From a checkpoint of a small transformer trained on Wikipedia.
Size: width 256, MLP 768 GeGLU, vocabulary 2048.
Architecture: no biases in attention or MLP, tied embeddings, normalized queries and keys, capped logits.
Training: a variant of Adam for these matrices, 339M tokens.
MLP neurons of a small language model. Each row is named by its layer, matrix (gate and up: input weights) and neuron, and shows model dimensions 80-207. Each number is 128 + 32 x the weight over its row's rms, rounded and kept within 0 to 255. Numbers have three digits each. A neuron's up and down rows have the sign that makes its largest values positive.
After each neuron's rows, "fires on" lists the tokens most often at its 100 highest values on Wikipedia text that the model never trained on.

L9.gate767:170178090118155173105145132167132128149129166168199150116141039125130140130162102153139127156184146148140164170170163104134151142083047119146099117153147141162100106161138096088088064151109143123091167140162140103126144138079123159081096142130159145169135138141191097078125112153150152201156161122105187102154105084158075152089213141132168108171151100087136105183131122072103115149110
L9.up767:148158125058121108115093101128090103088115100084141173097130188130126143153177113062149163116114115084079106137148027145090126162142091133128167107102142101231134081125147133081066133133105128140104111122125132117105124108103130140121068064090173136162160118129103068097104131109118033095140111151083175148108128122101172101177172134096113172171171153097140175155125144131078137134126
fires on: " he", "re", "he", " He", "che"

L11.gate606:127108150164093142160163108147078082134110121087171122128141214154107092164136129144145178072174131136114114076127085161144093078083115181112101134084077130139131104091110081047113127138143107125126128114108114207151114186176065076113131141169133221082090114058117181155137116183084107097186153134153142097141148115135157168170101135118110144097155083110117103150193145121080110175120
L11.up606:053177088110152112188117130104163072150112129123175135166135120132075133155062146079142159119177167134090094092160106110148111132162077121178169155095189101109129133120117099167177087103130142111116103092127136220091106106137150116138112145171142157090179125165119147105119111150156210135110115081101067165090170173154139140141110088169139148099209121154122125163160178173135182171145
fires on: "g", "\n", "/", "'", "h"

L4.gate162:127117161067114138117101088150150150137159078109158126095127137172134134143157103199145103074149115154109146104154138122126129081085104166119168207152165194123107111123119121108130120161136127063137140158137148110116152140136096058135145089088115150094123191088157062139122185206060086141133145130142128101113144122138133198151144069116146156157087156108093105108131110157200137115118
L4.up162:157105187090116120067169145086126104126114134123112125168108134109125186099103144161122144079121122119144181121136159113159166132062118141133126118093116165119103120106136124083089055152127184091123078098100114053090101132122106101157126084115211179113087141136106126166141136147094096133145187160191093122155195145109088082106163108137106123097091150131103130062180094098125158156106
fires on: "ist", "st", " you", "th", "A"

L7.gate171:219113167091098088126142120166096065163113142086107162134110077151127114102109113121103155133154089147073173137146115087140172111113103167069066157121155102165136127127174125143150118128077119095153148116191114187067118138113128131113068130159116155201201142145201125098161102138083134107166130067114101170136091113093157090083113143167161136145140100149110116079161139126146099120117
L7.up171:161103119141141145140184125171105133120089199138143152113104119143118136131091087135180193045108147123112167170094135071119168176131161118071089102107116152164121122179142156117135134076085189118170136120085116119058212119117095159157096146099156116083107110109177172122151126106140111138132145165107071147121162125137112138116100150113091128149135125184091113120155129115160115150122
fires on: "ar", "er", "ur", "ul", " vi"

L6.gate266:102115091070171150102131094127106119146176081086143142197088165188118154077068118100103189139144104109131119079135138164199123106122119168132145120161111131208126097113096140109121127148051087096130154194141144158113133073100156120151105094150093179105134153098087161109209099135133179172204162128116177149085108074108172144142157142135102164102133171085186091141077181120150118086152
L6.up266:152105121138122120074129123156149090142171170177125223078136119098102164145124101160145139118131109121171118078067113134113127078112110086160225134157109120128123102201148150104089155067164098185037141132126134113110155044088082138115143104120069172123120068098121092166105163185090125129073088118196149147111114119105090120149159120090209128134117151148160102145070079069125125117138
fires on: " March", " January", " May", "'", " April", " October"

L4.gate82:093154069117108149145137183121162153118156136180189157100073114142118111143145144129090082099106115137109130118188118131158108201186100112143126099103123107120131097145055115153136161125163127138074106146097127173191154128117191125151173167237086112072114130114180162160157094129199122117182094157097095133159117114119157100111135142084129187173177125111090113118119129137161134094189
L4.up82:154089125162100165166137166127170131156139122168117074161114115118084131142176118131073126143142119101115062162078086150061121196192121118186161193079106099125142178138051117146108161118166110185102105124105147146136119207182171106153147159127162090161130145122122118144112156123109091106144130093095076130099120128152127100119129137052124125127091156174076112130144150116140185215139
fires on: "ill", "ular", "ing", "le", " and"

L6.gate733:130163109138134094199137123154167045192165092132182137122132156170106114115119133118103166128156162147142101108100157200111111089166130140113133104168096121138152071169143127131114069120157115064126138187072136170165106105099107133090144042193104182174115100087132107174137101119141203201123216119149076113163092095162118139178098122113114156139157134120098126128133166137165091148155
L6.up733:139149162096145146099100114129148163160156150135060082142125146106194063169175150126150102193111178154102073111139107197150088152120143107143123080082099093121219117090080135162112080156158176181173146156074103087123105167143132140177121162156161052117092132024099144188155124111140157141145184071111132100140132118107064132113180163176130127129073126151137102128151122097151155138154
fires on: "==", " |", ";", "fer"

L4.gate588:161133189111142113161118132161168173122138107153103115105118114140129177063129114162136131123154108169129132138074124128117189039127102157096112140136115073115158110117188107168121159146131130097137140197173126068139159114130120178127126108155055192058135147176153082138056144081125103129154118130116145136119116090103105148099134077187153136100131106090129176123137143090137097124075
L4.up588:144136160222154123108119099128107163201126116068169078053126195132106135111104042156157119215163195133132146178094075127089183102136191129122183129178134136133128099152149114117121150150141086140148157148106067152118140134111083102066168158131179147166120135158140100123100103132067110097135158122073158153104134110123133149144103105134127106174167172156178102105136149105160136098098
fires on: " /", "T", " as", " &", "ie"

L6.gate544:168116138115129153124117154092092083130110145118131142111065141113114149148160068131133085121104128127176135139147092118088144083141099124124080122120175072121129101103086097104154156139125086185208136153175096114148143157077145090099183109127115157119122139210204166097169110138121170096194069155127119111115116155128177146139093113160169146098119085128171142095111126112156127080131
L6.up544:151123124102129084153117125108180064133151148138090147116104154150130126176176174150080169085085124080173082060121097183157125123119178125174112194130111075085168099098158154086108123070110080139138111183085112120112117051166113087165060161097135116155134101110190177118166159136147127132195139110124168108134159088131121106132064121097080107095119169129118129149145094092155109095112
fires on: " as", " became", " become", "ran", "pen", "mer"

L4.gate150:133124175145101159171122096101071094121098186145151122115167135154124172127184130132132131094109144132192114147118122130132156085096168118112142128097180109134112194142205090167149198168081089168122098094102076147123190120103157105136108135097123115125170097159116124145187061158078139114123060138076168106141129140095147147126122170116115063106165145137090156136117153149111146168169
L4.up150:171110149139116137108165184124096151084107093039145163047177185102133124163127120126142105067098142092157124091134131162154209128138120132120114147145192097132110130174113087134097118139127179076093104105151159132070112145113107132088069127115155136102167145135148152124099155178164078153165123135144177155088153129065176058103120116133109120189122090117158120122125128092101159116143
fires on: "-", " (", "ge", "39", "38", "um"

L4.gate706:138163117135132118103089163164134106174108148190089105118156181139196100130131067153151183113134163110100144175115164120135093147159111099114115155135098187126127127057130143195147109141160135071125110162121232115164071128091124094126132126190074104206134101149154140140099184105163179127074213110093123117138133126104096133141108161152174122142112106145193174201193159109142131102089
L4.up706:088144107155168121077119081100089113132149112141154125125119099153158142043134109156069062069117160069094199156149141081127178163079158129118097096098162142084146104107090096171120119095127143131140144149184128147145148156175121113189136142151091116118127136118108110127163161094159138095177113156150138076124126132146088024193094118167170167085163112099143144090152140148140164129150
fires on: "–", "age", "ad", "ing", "f"

L8.gate60:118092212128111057089156081087093079111128149182205094161154151153102171105095160119122147187146141173124131132137099120180132080080146170104115185114117100124128128139166121074150121161091121137114121159118060095097163191146128173127123126175123160125187140069141101147135123155089179165199161106121125127131109130131135172073073133072100155136097082100130105144118121138195112156073
L8.up60:130098222165098099137227101138118094151084149141180143153093145131178085122072189126134158093111169101142134129094126119139137133139126097098120128108131148143081095121132172158118130132032093150107103161082114088068137129145125068089158114110089137160181046109113118139102147113126144110189122152127116164133110101160140166116122210088116125124110122141137119233123119168141100128156
fires on: "\n", "all", "er", "ur"

L5.gate445:121186103127072077119131134161128077139136157114178146102109164164077164077089139168192141131147074103104110113119099181125223151142167128121143090093101124133147078076103157085057071080106126125131116138126157153111086055122086136107134118159135164118175060115163168130155105141071197179130136135155118082157078165142176127145135150128112164091110115082139160114160097109157125167141
L5.up445:110081077135052163181092107147162076100088148143077140068085154146070126156180035182119124106161143169164162116120104141157071127100128129143148190164133113172157120100139131169071137163172111152098198132129156121124133111152096110128098172178116118116123115157120155149086096152150107108112083055144130107082109113154113162140121101164151133125158111097083135208149084072089172117042
fires on: " October", " November", " December", " September", " March", " February"

L5.gate568:124084125136143160091081166109126151158132142125142136127147110107105126162125201119162092108135133129139159128114146108060102139119046117084159110109093103157129098086161076120123143122122178100108153137185132119113164155089106075144137147097098074156127165049147092147141146163064063123132075124105167132072115126158121095156083114151117166146097141098134140161109207145135095097099
L5.up568:174127113214134073165137149089049144101116107150064152091150167061103132152126139137087090163081126156101102167100205173062112118114127129134123134192134203161128112105144081112093123159149140103152155104160116144121179170123085101089070137146119131139182110106121114139110134153099150094104131108137161161095133098179057060151163110118112111139098172090127111179076201140087230112159
fires on: ":", " |", "ine", " "

L8.gate453:120098126059158096126104168159117134174101116114094085162143186137108134100093120155187157132133184152089079122099108105183104121142148144163190102100157177140161162111110084151078137149096126084146134043097164205133113141106119083101154068159158177119136127122167100183136162171143132187147144132150088141161057133154108151125096133142132145140106183119144139125166166075174136080159
L8.up453:086124156099101173181157163123121112110167143147137177156142118109106073141103144169135096106133121122176146153126162100126146164185188130104162130093093121095165098137075088108033132128154075175147115137113107148069130154129065134119099148152097096117115161169065142143163127195133099152110112140166120111136118172168153155103135133137162088105166156124081124117172164163154121153181
fires on: " (", "\n", "es", " |", ":"

L9.gate377:116102176060152099179106177129157171119139090126155126068117141148086216129126097179140138163128117139123089106146181119156145174115118135133076130125170112124131179105149050073159129183136160110138163131134162118178155106084138097151142167160100130150134150074095073133162113141107088172151107193192069116168144108148149140140111098136142135116149133137201187165163228097134122095100
L9.up377:130120068150184114156140099112176116074089153111127155111074147106113163097146098116097113201117164128143125108120127004158126083108127180158105122125171126124126222118189147089145139141188125069179127138116128119174083143142129142128137094068068118119145134152137097117121158099089085102135140160129170124038116130166124133165133098111066109126109169135179120138109113129120131143142
fires on: "\n", "-", "o", "e", "n"

L7.gate654:091141111112145170144141107125146125157103111102121121128130054173106170176169170166103145094113112064134193143120090148080091087095128131120153161118132156139154141167136191147116130115118146081186136111078122126188153142098136129111128115145086161091177147187100094141102127104122205126222130113131118078103128076142139130128121109135165143112094141091135100113161073108152141164103
L7.up654:132148136156097080041179137114086124133149122139149107097150084106093139073137097151106157153144132132172122096171104161113192120093190106132190152084167147080111106088092171160159149073138152146175149102131156121118091134187109145075145114097188123091100145124059101192113190090113125132114116117112112081126072127127133065125085172112164149162105130136136177113174116137105094135138
fires on: "ru", " Ru", "ju", " Ju", " Lu"

L7.gate670:163093152138111136078119146159179154113141113083096138101042112120102124194125138126145165118180123126154144087117094217132151130151080152181088124089119150097137106170190113112104157157121103131080128161065138130101180092080128143114153054080068141123132147193145115125147016106170135122179135150086101129147181102103125101076142121163097123147100101103057117174147157098153086084135
L7.up670:147136129067147167039113168173109157167104079067108087173087139171159095111116146092108087099116207082134118162129124121193191136110106162109115120100149156125155161142073107127135080144166089149179125131018102162097113094076164153056111184097114139086109095112176135089137143118171139092156169163112107189136182159087107116155117112128143056099146159185154123112204127145161164137217
fires on: "°", "′", " who", " what", " in", " It"

L5.gate698:161115114053200061075130073147134166144161134138182130068117073209082097162087129153134144148142169140139087098167156135066165133099113117130151151153141079080133059113183135062088115136149141162112145166081155039150157108058120173076097139127113135107164176100150114150134123114095150144150100123146124078122178162131105118116163128134099155163095120065085110172146130114100145151118
L5.up698:062144121084134091134112180152138161142102159107040094109143160131107070091124169113117196179057192173070161173089073136141134138139090156142108135121062113111190066138164149127093117128130149203117136171104155127011121112091125080107104091143077093149141143120140052090156134137173153187116143104119116114122092158173136087109090145164119172126115129106172171103157160157131128089126
fires on: " we", "e", "ro", " We", " He", " he"

L4.gate376:108120185106080148083145100113128124089136160166161114118093161054145140106067107179159182130157143160152186110150094167133130135164078126110139144188126109169061163124085157143093124081088118102080138060151175120153082141088093133137136133174154155121167132171082116127069098118196147124115129136105109105196097170080154119094116126107091092130164110192187152096190135111112175185133
L4.up376:065169141140095185143108132099109174111112141140184109127102140074171088124144109093124137190087170084110137137145139188143109138133126130109156076156190107156116158108079145130115121087153191139156142117191175170121109134121097110092131128121108131159108115141128204126106110156099154146141088148098113137142158098069166096077123116133114122163137151148151130079142119122077172140124
fires on: ".", "ment", " ", ").", "e", "-"

L6.gate89:124180107115141137193171136159137127130193111119164132129170129120103165168075206174122145144189139090103134126043135146116125112103204135197097135136136129113160096051148169089077118173124087082131177125128137151139121122168187100131125111183140219124086099139080128207120141103123162091107108156137130126162092089102146146134197109124156162148149107118136091113125154096148076117208
L6.up89:119144156114134096195121106109112120152090138074153155098147096137154138138112113148129115125097199129125101159112097111106140139174094123125087116142109086101133093131111140131123193079144082112142121101083107093118123129162119026140162154114153153120092112161193126152112087098160164165105089196143168121080109140102115078118121135048172222143149175135113103134146109157140071137098
fires on: "re", "u", ":", "i", "o"

L8.gate714:107175130180093143124135153188162132181184099116086078130170108095162124163143114132081122079114171135161113164113073206096162112142053174126143149151034115118113131053113147111152096133069094146101153084107217085138117076101168114148108109146114105130151110175167114151152149149134213160148092080143168095148069135084122127138130096175131145121121144115150158111148125116169178075101
L8.up714:139056150115171168138075110104138117168159169096154170200125121074112119172105120092179114160114105146118140130114164126137144155095092124111080122149118144182147197152108141084107155089105073123104047111172155090102114164091121178129087135040141121140148169099138139142053145203102061145074144104110144090124100162110139126116115166158147179137106105125173168126156147094144094083097
fires on: " "

L5.gate156:096132115127119108114099099120114152129164129108115113126165092113121185128092175169145146115111093178121142110167148156157152035099161176159158102144142140092114140131163125084169042098188130079186132122108141146186102121079100080146104166122134178110045128077186118121192084160090141120165141122166115102148124110118146147143089067108071092106139152123150105118156124083134093113108
L5.up156:063116086132111153094140110075113115141136141148080135114135120119139179075077149132119130105090150122191156164140147183132191135179148146150177071110209172046168138168159119112148093103121117182210104143078139139153064082112124058146096152109127113132116110109123189161181129149040124092134121155127113138126122105076099088115111093080059105124128132126098123072121090108123156150146
fires on: "y", " East", " South", "st", " James", "ist"

L4.gate693:197181184099110084171086100115116087120155112125157136116079135124135151156127184164174182087125176104136131121165116203146143079149093161086141108203117135141120189106115123104114103094119146099127165129164168131121142115120132133131127101146089146127178138162136086108140067059092154142165106075082071129151160095091131131095132165098179139107122080111114127120142137069091140112160
L4.up693:143160175180079081130130123113108096086093112187157133127066146101086127133108178130161107081079172073138128098169120145114121144123113089092098069161110084109138231117122150152142112101104117144107150110137136078114104102200152111153098161106068122183115116133150117131149072059119148071100098123075106147113158100082135083136109183133131083121154092171092133119172099111106148133178
fires on: "e", "n", "hi", " ", "h"

L11.gate103:151138087090147205151133069131116135157162114123165056197163131115167169114124081151113148135137090126114140134142077120081169074142110174119065105173131111125149098231124192090181117172113125089123166181166162081144150175116118149099159132130163166137139204128067124106111126091112161112140170081122147167135133074076130118079135124115150175113130130108137127128159145122137053112105
L11.up103:137130135081148102106132167167185135111137124161103132132137085114151121111184063040152111170133102062143128144131148111112134187088101057092075146138135227152118150119165100155098107119131128156127118142140120088108160190129098105146101062139196167154164131139131142138104112126087063098169112135093053068116106103089181137090097156062103129135137123155175089060102118148110127136176
fires on: " of", " as", " became"

L8.gate385:134092137172110159145137105161169131168113165075109102113128152073172148224100136109145112137132157165123082126147065126078128130108159159096137087098133096128116101091126129136137095135098124143110092157113235157154029083130151116209110108073127129159174153177121137113182171167165096132119112081118155154180062119079160131147160167111123176099143096140144203111137138131121097155121
L8.up385:153161138069121103130101155172181109138208100132182145151129127111140156146106094150148115123171129133116164169122110191129156132152078134157047181146138122171104118080080095119113107131063115108086110082140153075118119179098153144130130119144158137163144123173133116103065051159111170216093150106133141109121135092123132135127132053206152160198117148136134145128157164124145133071150
fires on: " "

L4.gate380:126150141124120133158114173138082106106136050167150135141163185154079135124162128170133104125111159142131139117088146175181145077106140120145090136086083137162208047111100154181090157120177112157103111163160085151165163138088161134213131106150086181142131127117138135176147128112143119158135166125118110114112093138132147122109177155125102178133114075122164101125157134119137066134152
L4.up380:135147071154117140171153111144107190140151132179167122072138165152139143155120141147097088118150145103102108133169142056074165140126145038143081035166136147140074188107093119132127123133112154129137098126188097135157167147133095094173157116140209135099116147094098147178073174147202076112146194139111077167116123140083117068071151084120118148188156152178132137105138153137139190128125
fires on: " de", "ra", "ó", "id", " was", " |"

L4.gate734:130080066141097138127133112094190119189196143154106135136136153154116160096155120154113107142104199133175153077069149145111158105118119147170118129135128129198179066101073037085131123064088110191119139181119101179101196114138169139177106089119137172121124134164074138154117069141137127158105096121136108137100062127198131089133136170103112169166105157158095146079102117133175021151139
L4.up734:178095128102133127141083156131206145186155046146123082085094192131109097119127097127137114133095176126109129115115094144077151224172119091190187097082154122099173155098136107109129096106068127187107117141126088098083123140104193156150154135145119110133134090090096073138088144173170143126136119138095062153107084162127151176124101128087120136133102152105149138106158191158162135167123
fires on: " |", "e", "le"

L9.gate137:118146111086173150110136112146156091104147115102088100210129098150132114138133094116153142153170161135114117129143193155135087143122137120105109134183085054121159101149138141168147136060112118115068145144110092106149169124126162117118165087099113163170173143090123134138121072156081190147125150099142123104174142145125108115130155128191134120149108141064181076137158131155170122117109
L9.up137:121104077069111158137104193175082085105121145101143190122139124065130177150126145116150127105178119118064125170121137154126177145159128130072164114095155174186103134119149162155079130106057097118137078167115155126130128109102188142133105142103114127115117163155115095146112128114149114083117124108109099153079112165098147151129152107209152132121090063150107130110151161121078088051200
fires on: "y", "s", "es"

L6.gate221:136162121091109149103135160111093134190145147095169079152093194133132165102176110147136124159176180059078087129140105128099153170104167177108130170179149097113096135133114140115124185109112147088108147150133177137096134148163104178145089095134127149173164141074152088128111106139132083117139154108172122098146151110185132135114110092128128112145103081079171174152211145130115127035137
L6.up221:152142120126109137101099143093144106187049152102159041135090162171110137108135095132168113096149170070117131127127061222120155134086095115083093184111088100126091094140147102143187137041143127166153092109097125148134178155105195152141116073145173169106093142126170076150125112075142099092165079105171129090131118122132155108113091145140097075093118057085132113131153134146131161123114
fires on: " life", "age", "ri", " home", ";"

L12.gate87:116180167151164113137139143112142113123150105146156084113087116096131109187113144094109157123124102110185119189130064158114130134077123141074139130137073082142131157106127136153201125143098109132123126175154165082125075171118114156112185099132098130162154102133179132122106137156104160164210167122125174072144065122120065169113157113152090123153196123094141139132184120110122092135084
L12.up87:126099143076106127149120104228160107119161177154144085088155093076207127118157106097129135116156162176113139117174123166130142119157122130129042129177114117134148082147155109070110096097142112117133048154201144148090104167147165131164139144125145114148113138103102087142127143146138094135108100131142133115136141133130166162104135166153088163197120145142148140029081125094133135100080
fires on: " ", ";"

L5.gate234:183168115111153115103142121156163147154135128161132184140086147112103149162121119194107107146126152123104102127149088163123167179189176110106118139136165117140103152103106107129126101178165153139120190169171191152192108133165142113116140131218186166133179113108114120149076144124131124112161103082049094086109109113167114156123145130075066132182089158095096120060132139179075150110102
L5.up234:161113132169121209125116119077143166183085089143110184101154176168057119138105144163092148086139100166120146182097100141137168104148099134125077155102151128140159177142132197149144066057040115108094140120135132187104164098152129201108109096145078181119111115104162120148132098132175164130174149168120138114170127141102119131139159133133129216090092134095172140177109108141139090109165
fires on: " Go", " Mo", " Ko", "bo", " Bo", " mo"

L12.gate250:090158118121154196084175169113131131107190098154159158170109127117167146108132134114156183095120121148128198110147121213115125116142142149082134151152126092114165110116124146120137143112127102098176165163110094162068111108132140120095169126154106163140113143135169166169143140117112152134097116130123083119149141109123150072066099155137085101139174150092106101103110158113096067075155
L12.up250:134164126141098176085126107214176119146161161193175112135123114143173195122068112115107162125164094153040124115131141083156090120129159148099130104120123142158146134125121120126069131143110105106095083152161116150170098140109164121136206103080177125125128165162106159172137157163113120130162132151132107120102103112062191109115134092161127085136140082172147081153182045112114141139153
fires on: "s", " States", "ers", "es", "press", "se"

L7.gate125:162084118074102072109085112114132131144159087132171075116096095159187168119163139144111115147145089109144099126137153099106186094091178111113099128151078123158124139141096109128121136125101080093151182167157133132169138173162072112104147148166095181180170146134118136137128078099089130180094117112083071083120115116084174142077137099087102169162128089119084126095142179116185152111147
L7.up125:084115128115069206078119062126114157152084050101145090132108154153129122084113136121172102167117092148120146156087158114102096127168138103118166178068118080161095119110097093114178095157099122169150160141116093139086112152123133143118139099125142140179129169142051153144071097151135098162130114117106073103070100196069092126122126150090075153156181191078115158109185169174132085136216
fires on: "ri", ";", "ti", "tten", " |", "gin"

L12.gate268:079139085113174098092120107157101108123116164159147212150166133161122144080161121168162187103181086147120108122148097157122179149127097092094143169179118121129117053120123111157126143106130093102106108115096149119152135143085197112098134195110134122142093120163125110120117066175116111080128057107157076055205150155097139087105119148134138116136144112107147084161124149114075129042173
L12.up268:076120125099091161145097149152094126149153152131187094128118119143170101161077139099124155107139116097102113154119139134084127068076123106120116104137085102121140162121109138131108063121083141102103128115124154102164155096177191147175111146097173105141149190101165133182132112126117100144116122108117172089149127085091098141061128154170111185109050080119079076074188163185070127121065
fires on: "s", "es", " ", "ers", "ies", " children"

L8.gate536:109150124118044121119112101126100119092156109103136103128173136160072154169096128207182130134167147082172078133094105127147142118092148201113098142098131104122149056114097089121161122137156106156139144189114114121137099082102126164151164097166069176143147172069139099154129131092111086200140117104110107095176092116112191127092130152149184131121120131127191191089129136109139095124092
L8.up536:156146168117175087147109175104147134140158106120148116129154111127166158120157077171061106140156124148108153118075165129125114172157133122164093113148151194128107084081162115163093107130101194105186130133136203109192106156114141134143103238163150163135160146167118111154144143183090155170165093097168119144192130087131119137169087161169144071169169146157130159125159146118091108097135
fires on: "-", ".", " "

L5.gate150:094130109138109159192102140142108093107146117054112159148165202154100183124137165146139184134176110103134132174151155115200124108063106144100127119165158167202126082153148098068136103101105060104166139125163131191157140155147131120109122043193113205111186105156094151166124101095177106170112140095171114166093113044141150184090141099100162105159133129126107113130146167129114118139203
L5.up150:068167083105125145139115157146163151073137144163109164130172164134118155168080125165121135178156118150182130173126158118125096161161077092137176093192127064116150086098081112056124126076113122167132162156121154134157064131126126085115120074204109141101109097166087123125068128130157135161091142114185090157088119087175190140101205129163183188139144149192114091156130091156107109162179
fires on: "\n", "'", "e", "i", "o", " |"

L9.gate249:144108061131128156100133132097184144104164108098144139133101094158035113134111179159133152163105130087104113139075133124121150149156082143137061115137125080133157082109173162141077122117138133136106156160131196098111130136099126135178097184107124122112124167117150145117121070121084126180112107125144137161074102174184099120134158115180123112140101132146128127150173125086150125117096
L9.up249:119114175084094131127122150137153152189121089099151105077124121104115128076177170143087173083078120118170168060184116169165105109169111170118105171141182126162138152140063167158149121164175102053172170160061150111180152121146133088151202167131113099130086104153123146205140107113170155145100109130079134157086174118146118111117075129122171132081103162132162173150143150148099106143079
fires on: "ly", "s", " also", "ally", " S"

L6.gate15:150166078070104203165032178135118091105133058098079118173159171174106080131140139151119116103165142184081175155079091163129137106154100135124165110179149131106180104187131089115071128140084117135205148142108128116095111148126120117123165142098099146099158107148131145145171117111122167140157081130160171152146063124141058122140138130113126141130121082131105084147128182124096086142205
L6.up15:143152158129166112107101128016168173134113106169160144078049117081173161132096152139152138162138131113138075157122131085115120112152101145132093107178167074144135089126115154108168117136106141123096146121130160122106156076123085124076165182053137086085072163152151139181150130128084130150056122106157075082058123112154145104117188119152119141096097170149159045169160129153092109166150
fires on: " |", "'", ";"

L6.gate312:151081110159091076143140119168188147132170103143050104148120138131084071211099111108121146094141137137098114069093128168100102150160088120127125078080107120145147121129119088116115130121119152158090187187071134142154139136154140132137162109126150151208121088095113129120121079065101114166115169104117108104156127179107076126166116154087103083105122086185178143183109082134140128155079
L6.up312:153100109150104136154118112100184158110079071154147117091116105091071110149185133132093136119122155069149179130089127108124085116153101091128138092157100087092153098108187047099138118136165170135058131145131131126169103101123150159104149111060120169094108122090169121133066105115205137124123151119129143141155078144163129145191167156101124101138120098156154092156136103153162158147135
fires on: "e", "re", "cu", " city", "tro", "s"

L9.gate230:130126119143120105129066105165186126121144131106185069097136158116086164122139104149126119172161169150093113092176117129227080116144143190065131158164118120198127125130094123084167137117161132073131121190111125089088142153123119118135143111133174152144154124047173079112138081215113099142165091158098147119110140111116152149155075181149156100135166121082164206101112133058207121146107
L9.up230:146133115095139075191168063127121078102119101067175102121151121108151143101104151173173150135161187159128109198107127088147095109124126154153106171147136107074142157132146129175143136167066127125117155143132166140100114122126151078115142116137049132143147106088111144102145155078103128112179085096140191109120101082128062183180123168087117169127111134147108133120165091100090130161104
fires on: "\n", " (", " ", ",", "-", "t"

L6.gate199:126153098168145173159079084195123126150109162141087112084106061131119124181127122149232188142133122086224120125122131147139146147094093114137123120123108126122079115097123126162180144174085111076092111149110060167125136110093126120130165090155126138134162172110181140123140121105162155155133141181129102076170127132126099117083088145218174113164218152123138104108140125137108147143155
L6.up199:120107101183072138080199202141146098079124104112158112102160175113180121093130126133100126168133052119127114124203103141124133132098150129099154110122126078072118137136099141143126106210144133142078087097172160144119148172143087086113072147134159087140125205148077127153111161093134090184114159147138077123117173166172189108120212182127147133174120135140126088055157154123114105154108
fires on: " is", "en", "-", "low", " (", "ch"

L4.gate207:119195095179171098094104101072155122133140103132157162107103132197172187138213202146108111094149162115176134102146121113069074100109109125153163092114113127128134149196134101126144118162100157146161127114163105080121165082186142172176222119102160097106057148136119130115156133177074123099124130138179178135152120064197192131135097133152153136129098108153143115092130168130127111112124
L4.up207:198136151154156138144196134094080182160117125112118036109156109161173134162146127098144152153109145087100152116126094151092143161227146155121086171136118129118182124115118070132107150165128117177109191126146123091146158172131116155083107154126120147191139206084156097159097128150108177163053126142094145119117082137195144136093112148103133095136112118112134123147100134068155205152107
fires on: " |", " Sa", " Ho", ":"

L6.gate1:139189161176066101120122147139161101196146136109128137176088164062174161202081128089133151153130159097165132111118115156103172117097110118166098148072104151153095094136135099150142135159064125108113102141097223124103064081131130127168110156081139126169178149147162111091141128124103123119119098141125147104080145069045154134077155139142164209104105078155123177116129071094086091060087
L6.up1:110030103095128163191129089187122159100154149120155176171132122093108154187118076192105175103136164180140149179113169111119094118162107134123120115125141093128137145042150182150158106082120080109104139115168165110182152124095158159115117109114150140113146132113084119200103135218125133157108153066192173094115070133147127189189110141130053137202107150139116152108114170166094160094111
fires on: " "

L8.gate534:084089173119144123117160127132175075181133136098146037122115094104103068125148098190111146117118176135130176168178093146119107158136193166127128142119106193122148090115212145126115112143165170148131130096111137099144130179083109086081132116105172177125147159120145114112114197094156215087107158087072106156176125137098123160091131161125103122080103154134127161174100082101111102132164
L8.up534:093145143167141161158106129110166144132118111147144139092116135078146161185186124173118081104166082153089141109133166143150084075081128056171114111114150120089116161188130178105119109151145150149128092108151100115123109130145167180095095097134106168164057133113068113115131177096178136111181122137129124173168118134089098100074109165114114103074113120075119097113154148145121094131112
fires on: "as", "ock", "tt", "way", "con", "th"